{"num_hidden_layers": 12, "hidden_size": 160, "num_attention_heads": 2, "num_key_value_heads": 2, "head_dim": 64, "intermediate_size": 320, "vocab_size": 8192, "hidden_act": "geglu", "norm": "rmsnorm", "norm_place": "peri", "norm_eps": 1e-05, "positions": "rope", "rope_theta": 10000.0, "rope_fraction": 1.0, "qk_norm": false, "attn_scale": 0.125, "bias": "none", "tie_word_embeddings": true, "parallel_block": false, "extras": ["capped logits"], "init": "uniform", "init_std_qkv": 0.0348, "init_std_o": 0.00793, "init_std_up": 0.0348, "init_std_down": 0.00502, "optimizer": "adamw", "learning_rate": 0.0019, "beta1": 0.9, "beta2": 0.99, "weight_decay": 0.12, "lr_head": 0.0126, "max_grad_norm": 1.0, "warmup_steps": 352, "schedule": "wsd", "decay_fraction": 0.571, "decay_shape": "linear", "final_lr_fraction": 0.0, "batch_tokens": 16384, "max_seq_len": 1024, "doc_mask": false, "train_tokens": 88660000, "max_steps": 5412, "dataset": "wikipedia_en"}
MLP neurons of a small language model. Each row is named by its layer, matrix (gate and up: input weights; down: output weights) and neuron, and shows model dimensions 48-143. Each number is 128 + 24 x the weight over its row's rms, rounded and kept within 0 to 255. Numbers have three digits each. A neuron's up and down rows have the sign that makes its largest values positive.
After each neuron's rows, "fires on" lists the tokens most often at its 100 highest values on Wikipedia text that the model never trained on. A number after a token or word is its count.

L2.gate2:116166169141128141118114098099134143142143182148116111118113153186113109094118167135124122138138084113137102149090096103145115145147120129132127124131159122113137195156148159103151118163128131158138121134148096130140072153125189141115134154159142116141116151127128111087093118137128119183
L2.up2:149136100122131119124105140137119126176118105151168118141141119121163130155150133122143069141116133115130113179132163094134113123095142121085085144070133167109121122118138147200122114120143142142125110132105126148141108093137158090103087072094142117157141118172147148175136167126105110088
L2.down2:108107149112131131134169137132149111088094137091108130116132133096097138128147155136122182127144143143115148098139142160146163148150123127164155115156134114137128103115136128092123148127120093106130179112149155121164144149138095147129167174110099183108147135088134122120130117130146129135
fires on: "d" 100

L2.gate234:096134161122160142110115117135121166121159139147151119137113101134097189108160107115132146131122103133195106123090170117108179109101112125116130153153135170105109099134153100101085139118146125150105125130117118142114104114178125147148144125106191108102112096138150131152130121113127168143
L2.up234:117179121111161143119097126095103132122130105159158149134106107163079142139107113105104089122160090131142124136131103108138139129102103139161140095129117142120143151140135063153116136154154135114065094110148102158089144095098181096092114106136137153108133107174183149140133119139146124168
L2.down234:126081137127101123145159120140141109131114157113084131121138144085149121115151175147139145127118161118107130130117158149147110125166149125116125135099140116127080110119102176114133122101106108125151170157079165127163108163156079148152137145103116096176115164070094111135139143118092143103
fires on: "d" 94, "z" 6

L6.gate218:133148095148158115131126143163108105114124110135132121102103144171175119141133116091145141147142133132120137149122137106122146135117106149102135104118116152160153131150151181139184122119126108146108149059157152138084147123119110149130124157138115136175117108145144163115154122141086159125
L6.up218:160106131156141150071149130105137152161169110113182128132119117150093152130132149154143143116145083170106086146122137131124159090102110126088132135126130156144139119134156146108113156113156100143097135103150132136144104117122135166084129097124133143149141099117157175150156111161117177141
L6.down218:156091123136128120142119120077139169135158133105140146145125142141084115092150107120127109128102139106153110115122114156106121117108100113147120171155129101131124106121095110135133120111112122101087116106154092137113130103096105122116105134137136156141125101137100122092121124149096125134
fires on: "5" 18, "6" 17, "4" 15, "7" 13, "8" 9, "3" 8

L6.gate223:104129133162131124157096124091082148165106109130092140142109124120144146136130133155140128127107121108169093146167132187133124140102117101126150166125093163089135118150152152105108100096089136134168126140097137155130105116164102158101139116119150127155076133127094153141187119094127126127
L6.up223:118169137097112146179101129084097154137116124149133102109124121105145141130162148161159099126133140115144135163119134165150157125082087083154141137105105148125136164143176171152133104088123150144121114137100161189110106099160110099085125110115132111119098136148098108162158167082125150080
L6.down223:152135136121160151108168139159180133095152130103138109127132148160103099129167101099156118124159150133101143150122109100135118118164144122120113117138123108156143134086083103164124126155054148096120153106156116122180169106085136102134126141165103124149159125130156140105069115138162137131
fires on: "s" 22, "-" 12, "OR" 7, "ert" 4, "y" 4, "it" 4

L8.gate146:130144129142171104115153138096078148110144116110162112172136132151142146108124166129138114131137106158119147156158148123145118130140165162149123163094136148110128146123148135129097132127075127090187128157149115130135131153164105114175133173165110174158100123138165087125127088121125113102
L8.up146:145156120172122146154133162100146130155119139136127082099081151134157157126146119145162163111120121145133142163113084125141107120104138077157172121159136100138107153134141112145130114121108172112146152139146116112178123150175138100161165109134129118160127135116121116157146131101164122110
L8.down146:128108130093160162116114121143123131159156154126118182140154113116153106090133085107111127144113144165098171150131138122156157060108127141123117122149128094157122173117169095088146149141149169148132108117120142142095157114113107090138131100102115123121119139152112105141085193086126142160
fires on: "s" 62, "ers" 11, "er" 9, "ists" 4

L9.gate234:155134128162100130135135139145153101131094105095100112108120174110142107137083130103116124122115152161145161109170131167135136147165146157134130083144114160109179132129135125124147111119096173168143103147125112097116130149162113146116156148134153149100126157158079168114136097123141130160
L9.up234:114140151137077102147138160089138094121123135126120138145130139152166136119120110091083143105184089117127124118156097134121100132141138129119149120142167118145146089074084126119121141140097156167117106140136114144107138155143171147134164148123122122105109113143112092100127124157140187134
L9.down234:154139098102166140150124136158157128143159110125108124136153099138137169129086159125188109071116101107125103146121111155117104133094131126106119131155134138137111068111138179100147156132142118096115152139137173152191167085128104115123143192108155078173124123103153129108120098147102103144
fires on: "s" 18, "S" 14, " Sara" 6, "al" 6, "en" 5, "ac" 5

L6.gate50:090110088152114079137107122113107126144128120177123148102074157145136116111135118155127090093154173124140150112145129123141159101127107128111114100116119138106129130118156069125116094123147114121143132155100179142124130129133129155077102105148122164136165113136109148139146118131158104148
L6.up50:161152129134106118123119124158126124090143146174145153084114153110181132092118140118134126149168141112136146140153130129142123073070171134095090146114138132171076146151134115186119142134121091177114107124155134112124088094091131087090167123118151121134133093155120147134117138095076135116
L6.down50:142133192114133130096110122119144116120147157134121081114131104153094145167147097100148119145096124122133168147176153126137100140150149117095057150143102150159112134132076124107170127126141132117101105133121104159085120094165135101132165138109134127135081130091097095126111121101151142144
fires on: "8" 19, "9" 17, "in" 13, "o" 5, " four" 5

L5.gate120:126117093117163070129174145141093122131143113114141125134132140138115135124149148124124077120137112099123129116127136143152128166172083127137141114159103168098147144158097112128105111085097107093135181133140117154133120123129132140128133148122132143155168144131176157123130072114102164174
L5.up120:106189143160080142146109135110126148155094130140175090161145143096129095135112110101120124147107116103092102152133101133120159088108133115109171128143114106119106117184132121156090118132103107131126161116134184115149130136110117116154131133097193129113103126156122092115107114146108116111
L5.down120:076128164106149132144097121113138127138121152111128178142082114163122141122105134134139083117108143088132134111111119099133112158106136121080114147089164130154142127149144135127126110121148180127162126113143136092126161108081133103109123113102142126136092134167105146132097164140148085145
fires on: "s" 100

L6.gate251:175179108092140094125098146087153152104160129116135118121166112167116063067144105121144113147099112108103113171103128121103130109147094119128135125134093153122144139129146174155119135125114142116094152104185157149124134135110093102151104136151129141169110144113121142112156116087114118119
L6.up251:097145128111159095127139131140122150152125111173146074141103118100126152083129118144143117115124162154095155136104094144142140129133115118120142157121100157144106117130134170109070071109145120155108140094134157149134120099138114052151142152104132118082102138180117115153135148148111166073
L6.down251:101105105097120166114122115152152118139108135127119115146105109119156139181126118116164118113127134138126181114110134103144134146114111125141150167161136095124112117127074104110112178125091117117185136163130127140113080112149160161116186082094136121115126110110164157120128115150103121084
fires on: "s" 46, " on" 9, "ing" 8, "y" 5, " of" 4, ")" 4

L2.gate92:166096139109121136149127108149113111156111151121118129116130095172143161116136136153100115156149116071141107152139180123122065151142138128135149148134110068093118141104126114109110103133134108101134161135133174171140155091109156142181118138093069098122114132133119125106123099159138136148
L2.up92:140099118128113144118117114157127091142161113105126137137059124155120133127110147135124110090155167087107129123132125115143100160110132125117102187138135118127092137150112106099135097115115121129127169171137178126135106123132135151101090126093082115123111146102123137144141080164142134136
L2.down92:144120097150120121140146140118158149101136128155124101132147122082132080146152129123134190144073094164137133112095135128113157099147143125124120081096098120140146152117145164148099158120137141130114090092146109123126140094109096103154148173159148125141142128141143091127105149094098126110
fires on: "to" 73, "F" 17, "back" 5, "ta" 5

L8.gate10:167143157112140148189125116133132132081150161116112167145160116113141161173160152114105109129147092105104122092141097124142117186161113162139097147133131152165121149131123100114110137106125148151116126097135148171124148167103153079115110086158179118105129156152137099145148129116126103118
L8.up10:141106153108147159113119119117149117124119156069149164125143135104089152128144188091102155104122123106123173093108131155115160136115143156101126118138138126145135106105133115163136139153124136153144165148122106164127174142147200104129119144108122117122151149139162129155140130071155144163
L8.down10:121113127178122091150102128100139156110103154141071117164131162152098113149128121114132129151134091107089088160149129136155110156172154111122138170094118112103135121134108135118152137097141152118144108107158146113131122146093087180099131091153148091150134141132130159116132121156121106139
fires on: "\"" 94, "”" 6

L2.gate255:126101126137135092114119152144119094106137106154107101123151073170084136169174096156145123140112130105106092140133108128069085085152133092118148119146121135139119079121102097144109110089084110112126111143121132132120133155136111127143124123116104114104096108079134160088115059134145136106
L2.up255:140108122091122153135108108121112124129140134144117101135130065157114166162144124158164120170090101110136101115125114136079125127127135095092140137131157151090096095085157149137112106102147134083108117146114095159166063121148098099136153099108120058106116095169081145151121098123133175125
L2.down255:129154134127104159123136113110158164163164137105163126118105158103136068116074143092126125134120128155136156096127150153168139140109127178115092137099159127086122171128158143133149138169179131125156124133128108140154126116139128133144146119141173124166143134160108079160106165140129130140
fires on: "or" 58, "ive" 26, "ion" 12, "ing" 4

L6.gate220:138101138113148117145138132123106117121132114114143108133127138103162116169122140172152126064113099124166113067137122069110128122188131124094129104139150125140165132177146122133165145145110133097137129119139122148076130187112128118127098126179158100122117107134139154132149099184146126099
L6.up220:080174119112130129113155131151101090156159104141103115133122097137165116146086136114112164109106113148159127157112161120133142099146114132096093101130103128116144131115144151157111107115186122115101126122114107145128121132127106081099119137123106097146073082138145115164149172122187113139
L6.down220:170128147138187161137161158112165150094126191154123172123153150181132122110138156122112126116087130129174138119119154124122114158114114086133147180104144098155114096116140149120131141112141162125150128120166108117168140125141113149100108099154090145159171149128109122136151114135085098115
fires on: "\"" 21, " B" 14, " X" 8, "I" 8, " A" 8, " I" 6

L2.gate183:138103092117135122125123162089083125132153092128116164099129120132078110117094154107128093129133098105142101108186115102167081141129088136134130085113140147131185100160124144132100124147115166086100150143119161093124131134152147131085128144095117129149128136101128100119180147120117109134
L2.up183:134131108110092155121132168132098147146142152140105121111130159106073119120160113121152150116127080084176106119154138155128134111148122102132101100104156141103140079162152137140099112129127139131112127125127138132139112118175142155120152112114106105106133134163133093125142128101099150118
L2.down183:140139185143121112115133085166152162118121150110125084142136144107150149135163115148126164135116155150092124117092154162071169124136148139145139136116126093113058157117141098148137099134119095172178111132126115122172125120149102133129128104145145132121110156157135128124094111139108150107
fires on: "act" 22, "part" 18, "ens" 10, "count" 8, "view" 5

L2.gate276:117177119123115117120113107154089119141139171138116115138114141137169126086088155105127105117159114075114117131157130093165110118152123120075179170106096110138130121158107093182140115089163155120120135116116122148118101139103129165110137132117115126137104118107075126146163087089142114089
L2.up276:149138117119106174107104108132125159122129170173135092108101144149129140115180160170163130130121132091165103118123133138131110100109122094103111142114143076101138130142169132103084113079187123104102110120153143154152125162111119153118169135125117086103111111155080158148150110108147138096
L2.down276:134083126144134153151133144105166118090128118128161152123121130147105135156164129144131174126091122184140131116113113155096124136076145122160092093132138123124178129072139181067097132127086098104126105136124119122128154126130109081118126147134122111107154118147153145107104146129125159140
fires on: "ar" 65, "tra" 22, "1" 6, "door" 5

L2.gate130:127087137150128130099126121119174139106151133087140132112125112133095114112106167141126168146127120184124138162132136137097086122115079128145127104152142127128172158077121162161139133131138097091108148133141117132128109141098140139136100181155179161124123129130148135132141136163145127127
L2.up130:136088149093109146145139101137189137101155178144120101155117124103112123151160171158143172100136104130156127103125138131093120100120110141146128091160151084122142164097173138114119148103155132150133093158150112150154120123106139111116113164170164113098098126157147118131129153151151140105
L2.down130:135144136101124116141153123133086142152112138170112090115140151100140168127133109115137112093110112064131096094100106088155162159144155101113142142110115108126075085146176120090121122133127148188146120117110119130142134094146122139124132087140116053135137117153136118124143121131107147124
fires on: " region" 12, " Uganda" 11, " Africa" 10, "\"." 9, "\"" 8, "ci" 7

L6.gate27:071107098104164110077123121152147129117073129131121110137129108135146165148119086132131114177098126118129119113076125126144097175092169120146160133163139125150128077128143133114115126116126115133097094175096138139158147133160109087124130134115136122133125108152126112154125086119167134141
L6.up27:152150146108181117122115111135149106145094089139124128176156151114133118135139155104092119119107140097115131144137098125097150118142159150086138122146138164086074138106122124157162123157130144113161186151083104136145141112145051127151149093133072129115151126139116121146130097130124143153
L6.down27:108112111170093124146159145159086144136123143156154156061099106107116101119115110147144125134115121155116162120143136137126121172114116110129120142092109089144175116106124158122104166095115161130134112115186117121133130103135162111100109119151157129175120168143104138111127134102176108140
fires on: "ion" 27, "ed" 16, "ive" 14, "ary" 10, "ible" 8

L8.gate313:114124099190143110143147137153119124123084141148132140142126123083116130090115120140101088088108093087096139122178110155111116140135112120092089099134127115159153114130110079118110073124151089122058105138129130145120137119145129107166098132123127123113111135191148101155139164123168118130
L8.up313:145158154099130102174070126129131132121117133133144135110146133093150147090123130099071135109067095126110122125100119155131151145130090134112159096099123139149093140144134157157135124134114139190114165148148147101094156133104105103187149166123131144164123140129152146111114116115099107154
L8.down313:110078141161100146150112122093174169107131142083105137152126129134119130118118158150117141149111127142137135160109122153116098140123100088118129127127135103109126068115119116120123089144143093128122065156144133121085115149126103145136106186090165192113130131092110106147117109087197124123
fires on: ")," 24, "," 16, " a" 11, " appointed" 10, " of" 10, " |" 9

L2.gate218:094114104096130140148109124132132136091122135101104154124139111087107089115139126122118119113126144107126108140124106169105111132180072106104141092139113148122117106139095163175147111133128121125148192119125087133109165137127082105164099136114138132132124142102133088122162125131079132042
L2.up218:115121052119118164136110146118126127161096131110141168138107137106133124104153155150151197170115120089148101131137130153098147139180125102109126104142163140104102126125142123173139118095150152114102165103126119163125125109163133117154141130128145088125090108149135093151163148105147140083
L2.down218:163133103149091120123152140139101105160157151158156130143149136146145131144137103144127134137128094135101148140126149102134124132103170153160107174153133127124121145124140094071141126101128127121093066115139151125154089146131123164124115133141112102134159126141103157145114130112161125191
fires on: "dy" 29, "ating" 14, "net" 10, "lock" 9, "CP" 7, "ather" 5

L2.gate158:128122144156071119117139119107094125138127156090185139126132126130096110098137148108167159179119107122148121163097067185155103153133134138128152106129130125132139101161133151140114136132106131148137115113154098133147115139103162114142158136154149158174108105107076144121134104090114114122
L2.up158:125088113167096146127114116146090178117142127114185154138122113116121125114129145160140127149139088107152137130155121147149144157108117089144107105136176136104129042138109119178111149123128150121118133120140080094141161150136195146117171104144164095177133132145129155116139085118163148097
L2.down158:129128111115166145121163163156136086100130113154063132111112129118134131138132142157135123092139149165123106091100171096114111098102165145111109123159112097100127136107114134105151128139161110111128110144104178100157119108140104148151088140092097140087108175135159107100080171149135150112
fires on: "ated" 33, "ist" 19, "ized" 17, "d" 17, "ised" 7, "ists" 6

L5.gate150:108109147173115149148141069166174141111093137108142105114109138128048127131125114114130154123139119160140105116136096146140156130113188141148106090116139140139104142131106126102128128128141123152095096109117125105115107163099152076170103113132157118095140139099118149121113145127146135125
L5.up150:113084121104127085132158099142159104129127095096108126146153157115190120123147136135111123114134073128115142159122147118128099130113110134091159101125121153150124148119164145123139139107133128125118169150175126138130134099141130098123114155132113176140141126077142147120131113144123102120
L5.down150:127129121147114138156118127153156155120072124109186118088107110119057151129165131107179146121136143133112110119106117156140163111152172107139097148130135103130140106125110119077117132122135119138103111095114143108082116141091157114140108145122171138132097129132129141128143151130152126131
fires on: "," 93

L9.gate120:133161135131127117135106133094148145119094129118137104142084151142121126108110132139177117149086089110136104138205109138120129107124153164168133094114141141121168071139138115135121128133141152140143129100137121096143086131160120160130097137146098149158138102117121125123152164138115167109
L9.up120:111095139148109129127112109129083142161084110116165127142135136126142138145101105127125144096156131123146146146122098162170149110119169112176154143132116129148169105145094124165109110109099122106137154136124154112167149120114142141126169142137117138169103137143151146157109156110196122118
L9.down120:164135131163150113093140124126167101103159105111140136128130131143111148135161117154172160115174141137103160105126110132107139110102102113107090147121111108134123160103102152131096147125080162131138124127156091111181123138094141112088141127118172073173124095140141141112131182178145164170
fires on: "s" 34, "en" 9, "in" 8, "as" 5, "es" 4

L5.gate68:118162163123168147110142090093117127158103108126109091145144153116086164145082099117148135185127118162108150159130132112170111141162082147146184152105139093170171114090138127109132139144109126097183121109096105117115114146129167133099133115099108120115112149133144121126120146174104139139
L5.up68:087136155116139166131096121103123161126132094118131119142143164096079164149087107163146146145146111161128139104109104094127123124136082136150179159074137143149120117109147142104130142169095111137176136144085114138120103181116147126078108125102139122126156156116141125157111179170124128147
L5.down68:150093079138116147114126091148112122119122134088125120141111121135155153093131161123161110132092162119065128133090110120094145120124127109126127150139125171089112117137100125142137108135101150150122133165159122160103103150130148150125109084094147125117093138114143135162095177097147148133
fires on: "-" 86, ":" 8, "." 4

L5.gate278:127149134131123086190162130143107098133148117094084173141147104116141081126132094085076143110142126086123127140162123146142141095124110185131150091109102125134167127119120116116174117121092148111143174116129149137123142146106087128133090141142133136134109169118136133104157143152138133100
L5.up278:110155154153143125119126127165157108149108102127087092157165122163185140169117148131136145159156085116101087153150174108138128108130119130120121137099155158147132103126136125116139132109118110095155151110115128141156123145149123113118135132123140110096114181145152106155127138162150146096
L5.down278:154136153145176147117140095156141136137155104130113094142139126172174150153070132101128125172122118158102081100157140088152118120084136145122151115149135109136075134106108124109114132109170118101134144131083113143137121143145127125148111126166133071045141144099141122117097139142139132130
fires on: " by" 35, "'" 34

L2.gate119:139127090096114178103079108138131150149087140165162117127093130157143171100129172154139100132152098130156112111111181146114142141109126113132116134132147127098084091135156166128150115122150119085135118125118127147144115156149109137099155138114192100094109113138143143156135144131187168150
L2.up119:161100112132151144108137117101116117130124136119136125159164154135119124119102119113107105169109117169124129142118128117113168174168075122114110161156124155096153110118142110135158156174104161156121125138142125124112115151157103163134148134130135136093125093122131152138145157103125133164
L2.down119:102163131140106096146108126173143136135110134167123138077121136116140126148160162130148152087150127107131131112142130145158114115102167118132131108086135079160109168145108144139098119087148108094144152108112143099170148129113142091118107128147115111163127160121112093134130103146128125105
fires on: "n" 70, "l" 23, "E" 6

L2.gate97:148141148154138103113140128121136139109111116045153135121169084156086136113132141131133145107089213120111132150137114117121163147173145158134102133154125136138209087147132119088164155091112113086109133091145112122115141121122168123150116166144164184137108117117137114109130152135148122104
L2.up97:105139129122145149153162085134119121146095150107114102121181089169124108093156107119174138141078145122155129181149120138134165095184166172133090123193131152140195127098127101119117141115135086127115165099158128152130126124103093093127151143128159155130092127135178112122116159121119088121
L2.down97:124136116065153139167120055151122146161109138157122129142151129162137069121134076136141159129108093109130136163167147120128122098139144161122128096149134135126170147125096122152124112149123109132106143129112137160094131123107114110106165120062122133115161123135166122115174120098088148131
fires on: " and" 40, "/" 20, " /" 20, " or" 8, " to" 8

L5.gate50:085156109139129137152102155095122093125121125153104151148101129084129105098092139138116111151115126150137076103148149118138119120083146198130123136108115110206117121096102080128130146148175086104081157118092125120126132130150117123136163100046134109091115097140140187114143165088110146128
L5.up50:107142137131162065129137125129136133114163106146091133153132165124094116152107140109129118117160129113113113141128092098118148158139149130161164140101169151116144084114109108069140131100166150101143110118123129156159115146154131105107097161119124126148122118102120139145118122153085163144
L5.down50:118087141131131139148130154157142165171088124120145136099097117142136131151166118080128138124102159129149168132096170087107144118143107124119141153143109126148148141141170126137111102123117116128123130109120145118088134074143140137174155143147159142171129178121108122135128161084185122120
fires on: "e" 48, "a" 27, "i" 15, "au" 8

L2.gate8:123115150201119168110141102113127119096169120112144133157142087073160135162068126088128127183159110159126114110147137134102142154131158101113125161149131112123160079095133147148128148124109142117131139133132118141153110135158107149115130117139132125112102092115141117129139092169130139174
L2.up8:165112159139098167117178117103168133121158110165153135126155109084179131122093112130161134125163084162124106108086137075140152164121134103172157177163128114093141102117146132106135126134140137161108138162106120153146109147131133121139127116148149123090123118160130115126122123129129158101
L2.down8:100117107079130083158104152153119155146091140152093178101110144161097138141201120141134119080096123091142172136139113159129119103130108166115114104116149151176114148136109132127100124151122109134131125101159160127125148118118128114120143139151135103191157127103132158141130169069163135112
fires on: "i" 100

L9.gate64:095140122114136149124106140108111116142122153177094122160135099172118149105112119153117077124117107119127135090141151160065125158120092118140126079122083096153081100104119135138146130131109147117149141165121133166122143122089130111115164168104181133121170142122138129119132148100139178126
L9.up64:114148102118133164126141119132129075154108139180139133110149148151083161097110101152157112113097104133131121121088120158154130077146121117140115101141130132138091134153139148135138164133120125135117147149094147124130096131154142125119183120127157106115130120112169189144133114111134133132
L9.down64:146124155100131110161114123147142146094115132076153092126161150117147116121151126159142125115137126091115108131118070116120116146143125132138140102138137110163129107134108139112120132113152095150149092128130153143133138133121149136148166094129098084100124118087121097124092126111089118116
fires on: "l" 19, "3" 10, "r" 9, "ens" 7, "j" 7, "lift" 6

L5.gate130:130197105146160131137140087138130119182096120128113142123117080113131118130100108120124109146111182156131114091132107085132100146135096137149171150130124091111159119134124160147131139103099137091140158150086127130125127114132136167127123133109136137115122154127124130113125127194131084134
L5.up130:102171075077132133076102136170126123122130177117127078127137158118135153128059091108145101170138174147108076098112096097122135118114110117123142146108124131119124117170141127120123096114126176145135133109121106153132161146123141132131138142104139112139106104142144139102127183139145134137
L5.down130:174124108094110164096112105118120128096127164116111108141145159114133152119156148116133135118128139111077140132113111155119115119154102150145083157140154150112115118127093116127106113154130154182128145148179151158106107134136132155122112078091148084119129147153133141144114152120118177122
fires on: "-" 64, " Mc" 8

L2.gate170:159097126124112155143131113137125156107113174145151146114122117090121105148137120139137121109143081167180093108155132147079124135141129107082090142116161135088096068102141155148171109139143146119123116109098136136138111111122109149108177142134103102125131107076123131158122125151132148111
L2.up170:122107146114109161171104129151128130116089150092163086105167138133149113180101088076119112127127180159162116134131129094139123170131134134085104089119141099126152090113137117138141151144111152146138119116107119134125128153120131094162144132163148135146127140125141132124103117117113092155
L2.down170:126112131150127105057153143128141128134162108167078156158095141148109130102154137170102136132134092112106141148094111162113127103155115107138164181144141157147128155152135118127126114104138126119135163125157141116126129130142138164125091126109098129079132141117118149147120150136131132110
fires on: "ate" 32, "." 16, "ise" 12, "ade" 7, "ates" 7, "are" 6

L5.gate110:135158110108123138164136126132094144140141117098136140157160120144142148124077088091118171162113133112097141138152099106131144089148144171101111154137111146118148138131083122121140096104146151085135122101154116110120147137090080109123129155137126142143156120139108085065138130127100101171
L5.up110:113118148139108144131140134052100122086121130096099123192118127152122122090096094129129134124135164152117141109159118132089131163163107139118184091129121123129133110119124094108173099125145083127131138065129119129164137131182150148098134143125120108087100136142124108124102121140118129143
L5.down110:112088065146128122116083108166126165117133144144129091119111160139135090164137067104117123145152165120168125120126135148108144165127172104118120166112136143090122119111132110162107140112099139127132158176134155123131145074119083119085139137128148141108140138103144089144148116122137121153
fires on: "y" 42, " and" 20, " or" 7, "ine" 6, " to" 5, "or" 4

L5.gate251:101144098096143124145158101082106141117137127108094104153105099108133163146106123102144164151140139124122133172127135102104147118154142107108130127123107108132125112124167112111119147104063140134169127111089147112097132094174138132119154184112131109094097170091142123136150139118121136085
L5.up251:133113140156124127116109086093130134131067133129109096125096117122162124147149136167141133168142127149148143148102150125131106103111136132110119137134142120111110113114149162105143153129078080138099113160089082156113088130139154145124169151125135107112140096161122138130159137094139132157
L5.down251:146133132109166131110112139139147116114158098125131170112153171110124167121116122086158107125095139171101109104158125163115119107145127152140148093147122116138173158127128069123108122151126166116152149131152143143164098160110089127134140129130113152152110130128103134118082135189140128172
fires on: "5" 24, " USA" 16, "7" 13, "6" 6

L5.gate214:123137077141176108115162148097129151127170125109132158131130076130142117118122130125098128143084133122149082154094120150088124150132136134155124095113100159112098114114124133128101108129122143162147136107116124151093150121159104123127109149138140128192091164106120153155194141124134187108
L5.up214:127126090114154132116140125061124147159131141155166136106156127158145123157145162152158158156103172163180093135087118152096115128149129099126113119113124110125080140130155141136118123136141136147120130121153125153121113123137085134111125138167137069144114131147087147167145147086157187117
L5.down214:156113137145117139121096081127116145119076130109141114141136163153122127144103111099181130149154153157090174109132127090180102118124127084113146145165146059129161139137124137132158179172126117115099114124120122132166095110084130141124124133144115133096148089143117106113101164121148091126
fires on: "7" 42, "6" 19, "8" 14, "9" 8, " Township" 6, " field" 4

L2.gate209:127148101158123085122109138133140103175165142151138174127090133132123116138092103142111102146089179112134137107123132125142099111101073190136147137102139097082094141135111141121097101135126144164108135156110180134144100091113150135131127117093107126106121120151149152146141116141150160125
L2.up209:144158126105127163130113129092120139136140162191139126146113151144122149088170133157139151122114117123133074117091141083153105096120115139112101103122138124111065116113144108132109077098184118147109121130120184139140123109151142135119194130102087077113147105144101139152116105087164110122
L2.down209:163091129139133170123143096124108140098081113108127101108156118118101167120162119122158159110137087131141139125131146127146135135137186082117060136159137164150150113149143102157173165134149135094151137117155086145129139139123103125117154165130119124148138132132115114121125136089108084122
fires on: "st" 53, "j" 25, "8" 6

L9.gate166:108088128136114104135124077141151093116086092149129086137103156062108150132134101124125136102113152136124139159119085157103133141095135123155092168123112105060136111119132130158155128091109096121137128132128067110100134119120186171110154146146123133113127139089140128152129112113160165108
L9.up166:147163092098107140136132147111141150138128068136115113130064148147096120094097130113139124164134093088115107139155116160205144119129172151106146138143161110123088143130157139134105095107129143114121119106166121162142103122158099141107120178136145120126167127134131174143132142123094154107
L9.down166:163117100141127098101117093097124163137136154141175117106132131161128078139112078142132136091100078148136180114144157095115100131166092147131130127133147132132104144083086148148129127137132135158137152125094123124131129149100135126145164123135148086125115167123151054178137129098112103111
fires on: " an" 21, " /" 15, "ph" 12, "g" 10, "ich" 4, "z" 4

L2.gate296:101141138141122126121109164124173143134118106151135100134072120161132096151157168118130144129090146124159117132121111136123138161131163116098132088109162137123174117159130138127173137138136124072108135165096091154118134140132128139132133204098110130149133109086143173074115131094143076145
L2.up296:096133084083118156119112140130167152151156127150095108122116146161139189124160147165138165145070112119181087150109144160145171137086150119119131134115160125127134142150171119116131115090154126132115120166116128165155137100133086147112177156148126102132121112136127156110127158117131123141
L2.down296:161126133119152125146157093112106104127114122131091114125188151101112166121106103132113102142123096122095135136135118118130092117128079149148122146157122121153071157105126127143082110136127137191151134107167130102126135112125112129146136066154132148117121120138121074171136137178098158128
fires on: "°" 28, "ci" 17, " United" 16, "ile" 12, "c" 9

L5.gate230:138096132137131121105135133081130116147149118131128139140109101126097104105083144114097198125139159136115120150184099103128137113141144152094093144123109106132138078073069135144124110129133146144126117138098109146119088132124165105087137105130117140144119104109166118116137127168156076170
L5.up230:111125117136109132122137142200152117113128145167117119105094120088090146183130167111109088107148111135133083125124138071084116133098134145099107133118149134147100094157113140121118162118158185146146150155112134148147093096136165092142087131132112129110116126165151117125123099138136131132
L5.down230:106107143117136117141113162136122114131114170114166156126141118144169129107138141135102074119065117132146127156054093094068143129127125076131146171184126129146074111124132120129089118148124127147109122131132117140117151096123120110152103152132148094126134161165121106133134139101139156115
fires on: "==" 16, "===" 15, "ure" 10, "is" 8, "ia" 8, "ala" 6

L2.gate126:066136164124152134116127200167074131108132104127143140203118152124135133147123157139128115114149134132119132107143125106121139140104167134130135106113082125125138084122115156119080094146156120121134141153136099120123157163138096137111113120089139147121162114154171085100131149117126117109
L2.up126:142134141115136148145109145164088137151136120163138148159155149120121151161177151154160127129141084159135126095117167082143151112073164107070130128135130126086114077136151140113103125110162126112137126119123158127152138135170100108128144102082103095124114121153114102127125118119147138103
L2.down126:188108081169107117165102078113145148174129119144137140046132110121116154121145112116113144132120089118145143139099126139152119128122110125111133127157186150129127143147131089106161181124116137161125127106099144153134113089139133103158123126163134118163107133133085145151140115162109123134
fires on: "st" 67, "ance" 10, "un" 10, "?" 8

L9.gate219:139066145136157100117095156101107140065101167138082105154101129137144089111093080121131129107096141128119182128161133126137112145115123151120113144143124128095116138088120095158119099136096141141166145130141136091133130111108087081116126121163119167174131115091124106129130128150132109152
L9.up219:126087150163126122095162082161131160124103072106105144091119102155145134119144099100157170134134148124121136189119101107157164112109119083103136134119152143112131119112115099162117142136078109109134112119149155126132100126122113064088114130090121114121130181126120117115122148163125125149
L9.down219:113124116149129114083111049110104174095092129153191123147108176135134092149146177126089121131120120125156106154120123123090105147137157112119134138118110132124164167093120157145167121173148126128148142129160113160110128076124110124121112145106134085117134121157164128104134117118123114140
fires on: " " 36, " to" 16, "-" 9, " and" 8, "y" 7